{
  "num_hidden_layers": 13,
  "hidden_size": 192,
  "num_attention_heads": 6,
  "num_key_value_heads": 1,
  "head_dim": 32,
  "intermediate_size": 256,
  "vocab_size": 8192,
  "hidden_act": "swiglu",
  "norm": "rmsnorm",
  "norm_place": "pre",
  "norm_eps": 1e-05,
  "positions": "rope",
  "rope_theta": 2440.0,
  "rope_fraction": 0.25,
  "qk_norm": false,
  "attn_scale": 0.177,
  "bias": "none",
  "tie_word_embeddings": false,
  "parallel_block": true,
  "init": "uniform",
  "init_std_qkv": 0.0312,
  "init_std_o": 0.00612,
  "init_std_up": 0.0312,
  "init_std_down": 0.0053,
  "init_out_by_depth": true,
  "optimizer": "muon",
  "learning_rate": 0.00362,
  "lr_mult_qkv": 0.5,
  "lr_mult_o": 2.0,
  "beta1": 0.9,
  "lr_head": 0.00748,
  "max_grad_norm": 2.0,
  "warmup_steps": 200,
  "schedule": "wsd",
  "decay_fraction": 1.0,
  "decay_shape": "square",
  "final_lr_fraction": 0.1,
  "batch_tokens": 32768,
  "max_seq_len": 128,
  "doc_mask": true,
  "train_tokens": 149700000,
  "max_steps": 4569,
  "dataset": "wikipedia_en"
}
MLP neurons of a small language model. Each row is named by its layer, matrix (down: output weights) and neuron, and shows model dimensions 32-159. Each number is 128 + 24 x the weight over its row's rms, rounded and kept within 0 to 255. A neuron's up and down rows have the sign that makes its largest values positive.
After each neuron's rows, "fires before" lists the tokens most often just after its 100 highest values on Wikipedia text that the model never trained on.

L6.down14 [123 127  82 142 106 133 125 130 123 111 119 131 126 139 102 154 127 127 122 147 154  88 135 122 126 110  85 126 125 102 111 103 126 122 145 171 130 123 185 147 116 113 128 130 136 146 130 146 125 105 131 172  74 136 135  96 152 127 145 134 131 135 131 107 109 111 142 132 176 131 184 105 116 148 123 139  96 143 129 167 111 132 166 169 166 144 165 110 156 121  63 135 115 153 137 117 110 152  99 145 161 138 129  84 108 104 181 142 126 115 132 149 108 150 118 114 164 106 135  89  81 129 149 129 114 102 127 145]
fires before: "s"

L5.down228 [115 133 133 130 119 139 112 118 104  93 155 133  79 112  96 101  83 130 119  90 150 121 149 114  67 123 118 100 161 123  95 143 119  72 125 158 141 112 127 108 149 135 114 127 124 113 149 148 144 145 146 161 130 109 164  86 167 111 117 133 141 154 141  83 145 104 141 177 144 136 125 155 150 146 120 129 139 109  85 166 136 184 131 123 164 110 146 121 175 132 122 130 147 169 151 156 119 110 120 167 177 124 124 145 131 149 137 141 153 136 139 120 129 131 138 144 152  71 101 153 123 158 136 131 128 183 129 131]
fires before: "-", "="

L6.down135 [139 164 108 130 144 133 141 112  78  97 138  99 121 119 128 116  90 136  87 160 126 116 116 128 135 111 128 122 109 153 113 129 105 104 176 179  85 106 152 119 118 196 111 140 120 119 118 135 120 150  93 167  95 134  88 112 150 131  97 128 168 125 144 100 111 112 118 103 126  84 181 104 131 133  82 147  88 167 147 156 136 148 108 116  96 161 133 111 145 153 105 127 118 109 160 123 151 148 144 149 181 104 140 113 129 125 135 104 108  90 119 135 111 162  81 155 157 107 155 105 103 163 131 146 133 127 117 106]
fires before: " |", ",", "=", "\n"

L3.down56 [129 120 125 155 196 135 126 128 132 111 116 137 124 107 129 109 127 190  91 150  79 133 110 107 135  93 142 138 140 109 127 104 150 120 110 145 111 110  99 117 114 202 133 126 124 127 101 191 145 132 148 159 105 119 137 112 161 112 133 164 141 176  66 125 133 129 157 104 145 113 137 116 148 129 163  69 115 131 132 132 102 109 115 133 135 162 134 109 120 135 127 155 150 138 165 136 119 121 105 121 108 109 104 148 142 143 129 116 119 138 149 115 108  93 124 117 102 117 127 145  91 151 145 123 158 134 163 178]
fires before: "=", "The", "In"

L3.down213 [156 142 125 155 127 133 127 106 162 129 126 106 127 133  99 143 139 122 138  82 123 124 120  90 148 118 129 140 161 100 107  98 132 141 192 160 136  77 115 144 170 101 127 145 108 112  99 119 139  75 136 147 122 149 128  90 125 146 124 113 131 139 121 112 118 124 140 160 130 154 150 117 148 128  93 125 122 111 156 183 185 136 133 116 129 126 102 115 141 114 121 151  96 147 162 135 132 147 139 138 116 139 107 156 166 175  93  52  89 142 123 172 131 143 192 142 148 113 145 156  95 112 117 118 150 165 140 143]
fires before: "=", "Early", "Professional", "Career"

L3.down199 [133 154 130 106  91 129 162 139  98 141 106 100 107 156 161 141 164 128 128  70 105 122 134 104 112 118  93 172 166 126 119 144 152  97 130 129 106  78  99 126 137 162 103 131 105 134 171  96 132  98 136 143 110 133 133 151 132 157 138 138 129 139 138 156 153 153 127 101 128 140 101 119  81 137 112 133 100 152 157 140 163 117 116 120 106 152 156 154 111  90 112 138  87  75 150  90 117 105 130 139 148 157 160 110 128 130 197 166 108 141 122  90 136 144 121 107 130 133 178 182 118 119 133  95 145 101  97 108]
fires before: " |", "s", " a", "."

L2.down240 [ 89 132 100  96 160 105 103 100 121 129 111 158 145 107 112 151 133  96 173 134 105 146 131 108 130 142 131 144 106 132 150 159 142  85  79 132 166 128 106 162 152 154 170 167 148 112 133 118 150 116 133 182 151 152 136 152 153 113 151 146 142 140 124 148 125 109 118 109 149 130 125 109 152  90 113 130 102 156 133 119 143 161 135 149 110  96 136 130 144 175 148 148 101 139 128 161 138 106 134 142 153 102 107 134 138 147 154 131 116 148 163 159 133 110  72  98 111 154 123 113 150  98 150 135 127 131 165  99]
fires before: "=", ")", " (", ":", " |", "mp"

L2.down115 [115 139 104 130  88 165 139  62 134  93  68 139 105 114 140 137 122 166 148 143  93 158 134 126 104 123 149 132 132  98 139 128 118 122  88 146 146 105  82  97 154  88 138 125 145 152 159 127 109  74 145 113  97 169 129 133 140 121 160  98 100 140 107  95 152 118 138 149 126 115 130 141 137 127 123  92 102 158 128 141 160 121 134 142 139 114 132 108 120 129 140 134 122 154 168 113 127 169 100 128 108  95 140 119 155 142 127 108  89 104 109 101 151 136 106  91  87 109 172 128 118 162 112 139 103 105  92 171]
fires before: "-", "The", "On", "C"

L6.down175 [122 145 149 124 163 140 161 118  94 112 178 139 108 132 154 113 141 115  90  92 139 113 164 134  97  95  94 162 119 150  93 123 118  68  95 154 161  87 124 108 106 135 126 163 129 138 141 173 125 101 134 156 133  97 135 102 120 139 146 133 133 144 127 108 145 144 125 140 131 140 145 156 107 146 116  99 134 161 101 167 117 123 116 126 125 104 129 195 110 132 117 160 105 127 124 126 128 137 101 142 179 132 135 185  93  97 142 122 149 134 146 121 117 145 153 153 127 106 101  95 109 128 152 109 120 108 131 113]
fires before: "-"

L6.down237 [143 135 142 110 148 163 154 122 117 149 120 130 140 100 137 172  96 116 108 156 113 150 139  95 144  70  83 114  92 130 107 110 102 119 119 144 137 128 131 129 144 134 153 156 104 108 187 124 139 111  93 101 135 111 158 162 102 158 103 147  72 117 105 118 139 147 104 135 165 133 158 119 137 133 126 120  77 154  86 184 159 173  95 137 155 139 103 125 167 117 115 144 151 129 125 111 146  96 120 129 141 123 147 124 121 116 138 144 139 102  77 154 124 157 106 170 141  59 150 117 126 134 125 120 127 153 102 101]
fires before: "-", " a", "=", " details"

L6.down228 [104 179 111 115 158 150 135 115 114 133  87 109 174 135 102 144 158 122 132 112  94 142 108 134 102 119 142 131 155 168 149 124 105 135 115 123 130 108 153 127 111  67  68 120 129  95 111 163 128 178 116 145 133 114 146  91 117 110 124 128 133 155 127 151 146 157 150 133 107 105 106 125 109 149  88 121 139 113 117 142 155 108  78 141 136 166 139 136 126 137 145  76 119 106 116 130 112 133  79  84 116 119  79 110 140 144 113 152 118 138 137 163 145 124 164 155 157 137 128 156 135 113 152  94 105  81  73 108]
fires before: " |", "–", ":"

L6.down113 [120 103 105 139 157 141  99 152 187 114 126 106 145 125 148 118 105  99 155 139 124 147 157 150 112 131 141 147 161 130 143 167 129 135 115 116 113 114 161 124 122 151 110 118 101 118 131 122 123 121 129 116 139 104 129 104 110 106 147 128 141 136  93 138  91  79 107 133 104 134  63 117 119 162 164 113 116 119  72 130 131  97 158 127 162 125 147 153 138 114 120 119 113 126 175 126 185 160  70 128 162 166 134 140 110 149 159 124 116 146 173 120 141 137 101 154 149  78 166 117 105 160 122  98 156 145 131 141]
fires before: " was", " is", " would", " has"

L6.down8 [115 145 129 156 129 128 100 115 101  79 142 130 123 135 111 117 118 161 128  94 141 146 129 124 118  92  96 113 126 109 104 128 145  97 108 128 121 134 123 117 146 118 107 124  96 127 132 145 121 109 117 143 102 128 119 116 123 111 139 164 109 162 125 111 117 152 124 147 136 122 122 126 157 130 124 111 142 102 132 129 100 140 121 166 140  96 153 112 128 119 100 126 107 146 144 116 109 139 100 170 168 102 130 111 121 139 144 151 107 127 101 147 119 164 140 146 130 111 159 107 108 109 124 117 139 143 148  87]
fires before: "-", "\n\n", " The", "="

L2.down95 [111 129 197 136  97 127 123 103 129 103 157 158  77 121 149 128 136 157 155 141  91 130 114 100 151 126 186 136 111 104 104 120 132 146  95 137 131 136 114 149  96 134 145 147 147 133 137 160  99  94 114 162  84 157 156 150  99  93 137 132 101 131  88 115 119 122 175 141 161 113 103 112 149 129 117  88 137 155 124 133 171 137 126 100 168 199 143 130 119 121 115 143 145 133 127 140  84 110 140 132 163 106 149 132 140 110 120 142 116 123 167 133 146 124  87 149 139 122 122 148  99 147 132 119  68 142 174 114]
fires before: "=", "|", " |", "The"

L2.down241 [175 170 105 164 113 164 171 129 153 125 118 103  83  79 116 155 117 101 110  99 151 131 205 116 126 122 134 140 135 126 121  92 118 127 156 153 176 159 103 114 118 135 129 118 108  98 127  99 161  88 136  93 130 138 110 124 146 129 158 146 108 108 147  93 135 144 122 144 132 159 117 122 142  79 168 111 102 168 121 129 105  97 105 145 127 129 151  80 115  88 147  92 156 159 117 146 145 110 108  98 125 151 135 140 132 126 101 120 117 117 117 112 115 125 158 135 155 166 116 119 125 117 147 133 125 171 151 109]
fires before: "|", "-", "\n"

L5.down25 [173 138  89 138 117 119 162 110 128 132 147 166 109  95 163 108  82  78 113 114 153 125 134 126 132  84 136 137 173 152 120 155 138 131 120 127 130 157 125 111 104 126 138 138 113  98 150 149 153 125 121 141 102 131 111 113 119 136 140 125 123 157 111 132 159 107  95 124 147 113  79 123 120 111 102 150 121 118 133 133 126 101 152 148 117 105 124 167 104 109  87 150 143 125 157 126 158 145  82 141 158  90 141 126 120 129 129 155 117 119 165 181 149 187 119 161 154  84 187 142 160  93 129 114 132 150 145 148]
fires before: " was", " is", " \"", " also", " served"

L5.down206 [128 133  87 126 102 135 117 158 100 167 120 122 141 127 145 137 155 129 125 106  97 144 116 108  87 151 116  92 138 128 134 124 101 114  56 161 125 163 113 147 123  90 108 138 122 119  90 112 116 106 118 140 186  99 107 164 126 136 143  75 103 145 106 110  88  84 167 114 115 132 141 129 133 125  96 123  98 130 149 132 134 125 151 111 104 151 143 140  95 122 153 154 132 117 135 121 161 149 140 146 122 127 140 144 173 143 117 131 119 124  85  93 124 117 117 161 147 118 151 105 145 106 131 132 124 144 124  69]
fires before: " to", ",", ".", ")", " and", "%"

L8.down53 [190 122 127 136 133 116 117 143 128 128 131 135 136 142 122 138 134 144 159 127  78 118 140 130 121 125  68 116 129 118  97 138 121 111 130 139 123 119  88 148 113 103  91  85  92 145 140 112 136 112 132 177 143  96 141 138 164 135 131 134 128 105 147 105 121 136 179 141 146 122 106 134 183 157 118 142 111 136 165 121 172 191 101 131 146 103 130 134 134 106 118 118 111 189 140 133 118 131 106 177 104 128 128  91 116 147 114 127 115 158 146 111  98 129  87 153 167 107 142 137 128 153 141 100 151 106 139 139]
fires before: "s"

L2.down65 [109 161 140 106 142 130 133 149 100 118 117 110 185 137 139 158 136 123 150 158  74 123 162 130 128 179 117 128 110 112 155 156 129 120 129 133 121 166 128 147 143 153 146  80 122 130 116 112 128 132 151 139 101 120 126 131 121 122 103 135 149 174 132 100 183  71 119 127 130 129 141 125  88 104  92  99 131 113 104  95 119 147 121 110 123 186 114 117  95 120 122 127 112 160 156 130 129 170  93  85 128 115 115 159 139 121 150 122 132 152 165 151 156 138 125  87 135 121 183 103 125 144 151 149 169 128 108  83]
fires before: ")", "–"

L8.down5 [126 106 149 118 112 147 108  96 128 135 150 135  94 150 129 124 147  83 141 126 148 170 116 129 135 167 133  99 115 117 120 133  73 183 132 186 126 102 111 117 128 110 120 116 129 123 115 119 136 136 148 158  79 132  98  97 160 146  84 128 102 149 101 140 147 124 177  99  87 111 151  93 135 136 101 154 150 141 165 141 123 117 106 104 180 136 106  98 130 117 137  92 154 119 125 106 137  86 178 169 135 124 126 172 147 119 109 135 128  80 120 112 151 130 142 108 121 123 151  79 184  88 138 126 147 114  94 123]
fires before: "-"

L8.down179 [140 128 118 150 140 140  86 148 119 145 124 101 125 148 130  86 128 163  96 122  89 116 113 101 155 133 132 113 166 129 120 139 115 112 140  78  96  98 160 114 137 121 111 129 112 158 176 153 157 102 112 150 135 171 170 157 137 114 125 125 143 109 107 140  89 156 119 102 143 157  92 128 103 133 162 115  78  89 160  80  88 165 115 125 125 117 147 112 136 136 140 112 114 133 112  75 139 131 133 130 138 126  88 167 133 158 120 138 129  74 116 109 110 139 135 103 148 160 149 132 105 155 140 119 161 148 135 141]
fires before: " |", " (", ",", "\n", ")", "\n\n"

L8.down16 [126 144 146 114 106 106 166 104  68 138  95 113 112 132 148  97 119 149 130 123 171 139 112 148 100 167 135 121 147 155 161 129 121 119 118 114 103 136 111 140 100 103 116 131 162  90 141 136 113 113 146 150 110 145 158 167 109  96 130 112 159  92 158 169 129 180  90 121 130  86 151  76 101 114 124  95 134 123 102 135 154 129  90 174 113 127 187 137 119 112 132 118  77 104 134 136 133 122 138 146 151  88 106  92 128 155 146 123 135 154 135 127 105 135  69 120 116 117 118 104 166  93 124 134 118 137 127 138]
fires before: " |", "\n", "ment", " ±", ":", " Qualification"

L2.down203 [156 158 110 107  95 141 127 154 138  98  89 108 140 103  97 149 121 168 132 127  72 183 133  84 127 158 139 154 129 124 188 143 142 117 138 116 139 151 116 111 109 141 151 130 130 107 102  96 151 126 125  96 176 140 145 182 142  95 121 171 109 190  97 153 151 133 120 106 125 120 129 120 121 121 122 135 148 135 149 155 120 105 167 140 165 127 165 106 128 134 119 124 162 126 131 132 122 145 132 123 126 114 125 158 134 140 166 157 126 153 146 104 121 162  92 153 124  97 175 139  89 141 154 119 123 102 116 110]
fires before: ".", ":", "–", ")", " |", " ("

L5.down213 [148 156 115 107 151 171 137 124 180 114 123 109 122 175 144 116 135  99 134 111 122 117 158 139  74 129 124 112  92 157 123 130 144 130 119 140 108 150 124 117 106 133 127 153 150 159 139 112 139 152 126 172  81  96 166 122 106 152 147 146 144 122 163 156 147  99 171 137 143 140 133 136 131 155 117  78 133 121 134 117 110 155 153 110 153 155 139  80 138 141  71 127 151 125 158 132 123 178 108 116 117 155 143 130 159 151 110 116 109 118 123 129 110 126  98 125 129 127 164 134 138 135 113 129 136  98 162 130]
fires before: ",", " |", "–", "(", ":"

L5.down168 [103 107 189 122 117 163 113  98 138 118 158 126 102 104  95 118 139 129 144  97 117 102 174 134 121 106 114 122 111 169 131 149 122  57  96 175 147  83 115 137 173 154 117 100  71 120 128 126 135  98 123 142 137 121 170  91 133 129 162 133 121 135  81 130 134 137 131 128 104 122 118 121 119 128 126 105 102 121 117 129 164 122 141 186 120 119 121 119 120 133 146 147 126 143 165 119 154 174 118  98 124  94 128 150 169 136 133 107 114 141  89 144 113 127 131 132 128 110 114 115 155 174 141 131 127 155 122 122]
fires before: "-"

L6.down59 [159 139 110 165 156 126 145 178  91 110 101 119 175 111 104 167 118 156 180  93 119 124 160 148 107 161 124 148 146 120  95 119  94 116 143 148 147  90 124 112 110 135 105 102 142 132 134 136 113 114 128  99  98 157 131 117 101 151 128 153 107  88 112 116 120 108 167 166 121 130 132 118 109 172 130 160 107 155 126 142 132 124  96 129 149 116  88 121 141 144 115 125 137 159 108 120 109  75 161 132 124 168  69 111  99 176 110  86  97 102 109 127 122  74 133 126 145 125 155 152 119 164 131 143 120 118  99 116]
fires before: "=", "\n\n", "\n"

L3.down0 [104 115 108 107 109 158 110 138 153 111 141  91 143 160 107 126 105 177 128 132  92 122  91  98 128  98 120 130 112  90 169  94 138 125  99 154 137 117 125 109 130 141 124 135 139 109 133 118 156 133 133 173 116 112 179 157 119 135 129 120 104 156 145 128 118 178 149 135 128 103 161 130 114 139 136 100  79 119 117 171 146 105  78 161 130 158 120 119 129 154 124 122  99 133 129 133 133 117 100 191 125  91 131 201 107 164 158 122 143 136 131 123 100 116 124 134 103 125 102 152 100 169 121 135 125  89 127 123]
fires before: "=", "In", "He", "|", "The"

L7.down194 [107 110 139 146 152 116 170 127 101 146 136 106 155  96 139 159 149 151 155 142 136 105 122 147 141 149 147 113  90 111  87 128 107 168 124 113 150 141 146 155 165 135 167 127 110 141 157  84 139  81 131 123 145 136 175 149 130 113 119 128 133 136 149 112  73 159 112 124 155 135  84 114 100 156 146  94 159  98  93 130 135  95 118 102 117 103 136 128  85 140 100 142 146  85  85 122  99 147 102 105 165 144 131 138 107 136 100 118 109 122 131 120 152 109 162 102 106 151 129 119  87 159 106 108 117 136 112 127]
fires before: "-"

L3.down31 [124 104 110 140 134 125  93 145 123 115 167  79 120 140 128 108 140 148 132 117  93 112 140 114 132 107 124 121 133 139 106 127 135 117 138 151 152 126 115 123 117 146 123 134  85 142 109 174 141 115  98 113 150 151 128 117 114 109 117 114 134 142 137 148 187  94 167 116 133 123 104  92 134 100 132 130 155 134 121 132 149 149 147 174 133 119 121 153 128 134  71 117  83 143 133  99 135 111 142 174 146 104 163 139 164 135 166 120  71 132 137 127 126 122 142 155 162  95 113 136  87 193 144  91  91 103  92 148]
fires before: "=", "The", " by", "During", "In"

L8.down42 [124  96 110 107 196 136 119 133 119 161 117 119 129 120 162 190 112 121 166 104  74 130 112  87 113 119 134 118 165 118 141 150 131 109 166 137 128 128 141 142 150 111  92 131 133 137 134 165 133 146 131 150 100 152 158 121 186 129 155 184  95 133 134 109 105 121 159 115 129 113 116 147  87 119 162 121 156 143 152 107 140 125 111 150  99 112 132 135 121 136 103 110 123 192 177 101 127 135 134 101  95 141 143  99 159 118 151 102 122 127  97 125 128 152 151 152 145 136  89 142 165 127 102 100 126 148 117 119]
fires before: "-", " |", ":"

L3.down210 [116 169  91 107 127 175  97 164 103 137 172 133 130  98 120 128 102 108 137 124 112 105 140 148 105  76  96 153 137 118 141  83 171 140  98 167 143 142  91  62 107 178 149  95 132 127 164 119 167  99 125 107 132 141 119 131 140 130 114 147  98 153 110 124 128 130 109 126 114 161 124 123 140 135 108 121  68 131 141 118 138 107 132 144 134 131  70 156 114  91 121 173 120 177 148 107 124 127 118  99 105 115 128 115 122 156  63 133 150 130 121 109 126 130 105 152 143 105 124 127 117 149 127 122 137 122 131 154]
fires before: "=", "\n"

L6.down222 [155 106 151 122 118 116 135 169 114 111 114 130 134 149 139 145 122 129 153 136 126 136 150 130 144 112 104  91 121 166 131 109 117 137 112  99 126 172 132 170 158  64 136 132 159  98 160 159 112 133 126 120 172 165 115 130 130 131 129 128 143 149  69 130 159 103 114 130 102 140 117 110 142 150  88 167  94 126 157 139 110 119 146 144 104 153 120 101 120 104 108 148 120 113 133 128 103 172 125 164 123 161 136 125 169 149 178 125 162 101 112 116 170 140 125 170 134 118  96 156 146 123 105  91 141 133 121 129]
fires before: "s", " father"

L7.down251 [125 106 135  82  99  86 146 138 147 159 124 111 167 120 124 131 119  91 127 142 115 126 110 160 122 179 145 139 137 165 131 137 102 140 159 130 122 117 166 165 107 169 149  96 128 101 124  95 104 143 102 103 131 134 127 143 123 127 124 134 143 139 126 154 123  67 134 100 123 122 156 107 122 143 129 171 120  91 126 141 126  88 124 150 167 158 116 117 107 126 179 121 109 112 155 102 109 144 137 116  98 185 132 132 110 121  99 151 139 122 121 118 130  76 128 126 124 123 102 114 125 116 122 124 126 105 119 130]
fires before: "-", "="

L6.down100 [ 84  85 138 146 125 116 149 147  93 118 121 111 131 125 112 140 168 128 146 157 130 111 111 133 112 100 118 137 124 147 138 150 157 124 156 144 124  87 119 125 108 103 152  69 138 117 148 146 110 122 134 126 195 127 139 153 173  96 145 118 121  78  75 153 141 126 165 112 136 152 114 144 149 141  88 105 103 133  88 134 134  69 140 173 131 142 118  91 166 168 119 106 160 146 112 162  94 152 154 122 158 131  90 106 113 136 155  97 116 120  91 139 120 134 151 158 144 140 152 178 160 109 130 149 125 112 136 138]
fires before: "s"

L2.down85 [137 121 162 120 116 103 111 111 150 146 123 122  99 167 129 173 156 135 105 133 127  93 136 135 110  86 104 101 131 154 127  97  92 129 175 156  93 116 111 159 140  87 116 109 107  61 113 146 159 109 138 135 123 162 157 149 159  94 158 126 106 120 128 115  98 123 111 165 126 121 118 125 168 109 125  81 149 188 144 138 135 119 120  87 164  85 119 124 160 143 137 106 111 142 107 119 116 128 136 153 156 126 158 115 120  83 147 160 108 161  98 148 121 130 131 122 130 150 128  94 132 123 141 136  98 111  95 164]
fires before: " |", "%", ")", "}", " sq"

L2.down55 [ 98 189  98  87 133 127 124 122 146 110 108  96 130  98 125  96 163 118 166  85 112 136 157 102 171 135 144  98 149 114 152  93 129 104 131 121  83 116 126 157 149 142 162 155 153 169 132 115 124 126 131 135 161 117 155 116 132 167 112 194 161 153 136 121  97 100 114 134 159 127 162 156 108 156 111 130 137  75 114 131 129 150 112 150 100 131 104 105 115 142 160 147 142 157 111 105 143  79 130 131 139 147 136  88 123 102 132 157 154 160 163 119 175 130 170 114 165  95 103 122 143 110 163 182  92 126 126 116]
fires before: ",", ")", ".", "–", " and"

L3.down255 [136  88  98 129 140  99 134 117 139 132 121 121 119 105  88 164 102 100 134 125 134 138  91 118 156 130 130 167 195 113 100 126 110 147 120 144 100 141 131  86 105 148 135 126 114 125 124 139 137 159 114 164  66 108 171 128  79 146 136 128 121  89 140 117  83 127 120 168  71 127 110 175 118 156 141 104 140 155 132 130 170  94 153 121 118 106 154 131 104 116 114 127 109 134 159 125 130 120 135  83 144 134 101 124 142 118 111 151 122 110  73 133 119  89 143 143 145 155 143 147 159 105 152 129 137  90 115 135]
fires before: "\n\n", "=", "ni", "ng"

L2.down5 [135 117 155  91 111 120 148  91 134 156 134 121  98 148 115 129 156 118 169  94 137 121 105 128 116 153 131 120 146  98  98 125 173 176 136 138 109 118 181 111 127 164 169 144  89  98 135 145 115 133 111 137 129  97 100 137 165 118 148 151 125  89  96 134 153 129 116 118 139 126 132 129 149 124 130 129 113 142 136  61 132 118 143 123 124 171 115 175 149 169 128 123 157 120  93 128 122  86 118 116 121 104  90 111 139 102  80 121  98 128 112 137 133 107  99 149 107 166 154 107  91 109 161  99 154 129  95 169]
fires before: "|"

L3.down251 [129 138 102 127 134  75 109 125 123 129  71 119 156 120 130 117 153 124 119 127 144 171 153  94 104 116 106 132 133 137 149 144 123 131 150 105 120 114  95 123 115 155 169 144 116 129 101 184  99 124 130  90  94 121 183 101 124 137 130 114 170 131 108 173  99 154 152 119 140 125 117 154 141 133 126 117 137 154 110 152 117 147 101  98 141 116 138 100 123 119 137 102 155 122 151 100 164 105 130 124 123 113 115 113 133 106  95 136 137 111 150 106  97 139 130 168 142 102 126 111 161 165 120 118 160 140 110 131]
fires before: ")", "–", ":", "\n"

L5.down68 [132 117 134 155 138 132 137 138 100  98 144 118 149 113 141 122 122 158  95 162 134 127  89 154 118 114 154 131  91 136  67 164  93 148 118 150 117 137 111 111 124 169 119 115 162 128  91 136 169 150 132 122 138 119 135 177 160 141 159 138 128 164  88 111 108 164 122 131  87 101 131 132 103 107 135  93  98 151 140 128 117 163 159 104 176 138 111 161 137 104 103 122 106 133  86 118 161 126  88 119 163 114 161 133 104 112 137 106 114 113 153 155 174 164 131 129  91 174 128 142  91 133 137 112 137 152 137 145]
fires before: " |", " a", "d"

L7.down230 [139 128 155 178 167  87 144 138 147 151 134  82 116 132 141 167 141 143 125 136 140 110 118 143 129 125 176 144 121 126 176 155 131 135  92  95 157 148 135 138 127 143 146 137 154 130 161 153 109 160 142 114 125 117 122 125 148  96  79 132 127 163 165 141 117 132 121  88 127 117 107  96 128 172 107 112 120 136 120 145 189 135 108 131 121  99 136 130  81 134 122 144 121 163 158 126 157 105 146 116 157 177 115 184  77 183 119  96 123 102 139  93 123  97 120 131 151 135  94 108 138 106 137  97 134 116 147 121]
fires before: " |", ":", " (", ")"

L6.down185 [166 142 145 113 111 126 120 108 108  88 156 145  98 160  93 110 110 130 115 151 124 128 152 124 124 111 118 121 161 108 136 123 125  95 117 136 138 109 118  98 154  98 134 120 149 153 134 164 108 103 146 131 108 116 123 127 129 115 125 135 126  98 114 123 117 120 137 143 148 138 131 159 149 120 146 131 133 121 132 133 129 126 144 142 148 129 125 110 138 119 115 103 136 160 137 113 101 124 116 131 167 115 121 134 160 152 142 104 137 117 114 156 138 132 144 138 132 105 130 139 114 107 121 127 106 113 138  94]
fires before: "\n\n", "=", "-", " The", " In"

L3.down74 [128  98 131 107 148 129 177 128 120 150 102 137 108  62 121 133 115 145 137 151 112  97 125 115 122 184 124 130 179 127 126 132 125 102  87 110 119 135  96 182 125 136 138  84 172 105 126  86 163 125  97 137 178 149 174 112 144 110  70 138  97 138 105 102 122 121 109 143 146 151 126 143 143 120 155 136 156 104 131 142 136 134  92 137 125 100 148 112 156 114 141 147 116 159 146 104 122 137 150  99 117 128 141 112 119 144 104 171 100  63 123 142 170 124 111 191 124 123 123 116 125 122 150 112  99 146 182 114]
fires before: " |", "%", " 978"

L3.down79 [142 120 123 135  83 143 149 113 127 120 105 112 125 145  86 134 105 127 125 132 135  91 114 107 125 124 125 120 140 151 110 119 166 153 103  94 112 155 141 127 160 127  92 112 157 169 134 150 153 144 163 143 101 152 131 151  83 123 113 174  99 129  97 110 147  94 102 117 100 185 141 111 134 100 167 107 200 154 176 147 137 133 118 172 180 120 138 145 144 159 125 161 101 127 139 110 119 104 130 101 124 101 142  97 139 144 159 159 181 155 126 142 149 126 139 127 133 146 182 133  65 139 135 157 121 132 131 116]
fires before: "=", "\n\n", "\n"

L6.down117 [102  69 116 126 147  97 119 145 118 126 170 173 105 130 122 136  86 124 156 130 158 101 118  61 158 136 103 100 136 158 138 166 136 170 123 134 137 108 130 158  99 139 158 171 129 139 142 119 141 112 157 141 142 124 123 161 135 117  99 105 127 147 131 115 159 187  77 162 123 125 150 116  95 125 114 112 107 124 180 143 145 160 143 102 117 143 113 121 160 116 130  85  79 161 102 123 135 144 127 135 128  95 123 120 140 150 131 114 131 143 126 118 149 156 110 112 115 122 109 145 124 183 122 104 166  96 170 170]
fires before: "=", "Personal", "S", "Medal", "Population"

L2.down245 [122 128 169 177 184 145 123 125 128 108 120 113 116 174 151 154 118 142 127 130 122 110  91  96 120 103 134 102 107 122 140 155 119 124  88 140 149 102 149 111  97 112  73 127 125 144 104 115 161 108 137 171 125 125 159  90 150 129 129 115 148 164 105  99 133 129 192 172 143 148 150 183 120 106 153  96 166 127 113 195 111 140 123 150 142 111 162 101 127 129 116 101 168 137 120 142  94 145 104 151 150  97 140 142 148 164 131 151 129 143 156 139 119 166 147 156 148 121 142 110 117  80 132 133 135 101 159 122]
fires before: "|", " 0", " 1", " 2", " 3", "-"

L2.down19 [139 170 116 174  97  81 140 118 101 183 148 132 130 157 164 162 134 142 125 109 154  96 120 157 127 145 145 126 126 116 108  86 122 169 140 110  86 111 127 128 127 114 150 139 116 113 172 111 153 118 143 124 126 124 113 155 106 150 162 109 124 116 116 168 133 131 132 112  97 106 177  65 113  96  85  99 112 121 143  98 135 129 116 106  41 150 132 147  93 122 162 128 153 133 133 121 138  90 133 117 114 104 133 114 140 129 103 121 133 115 138 103 136 166 127  97 100 110 110 101 138 130 113 153 122 131 106 164]
fires before: "|", "="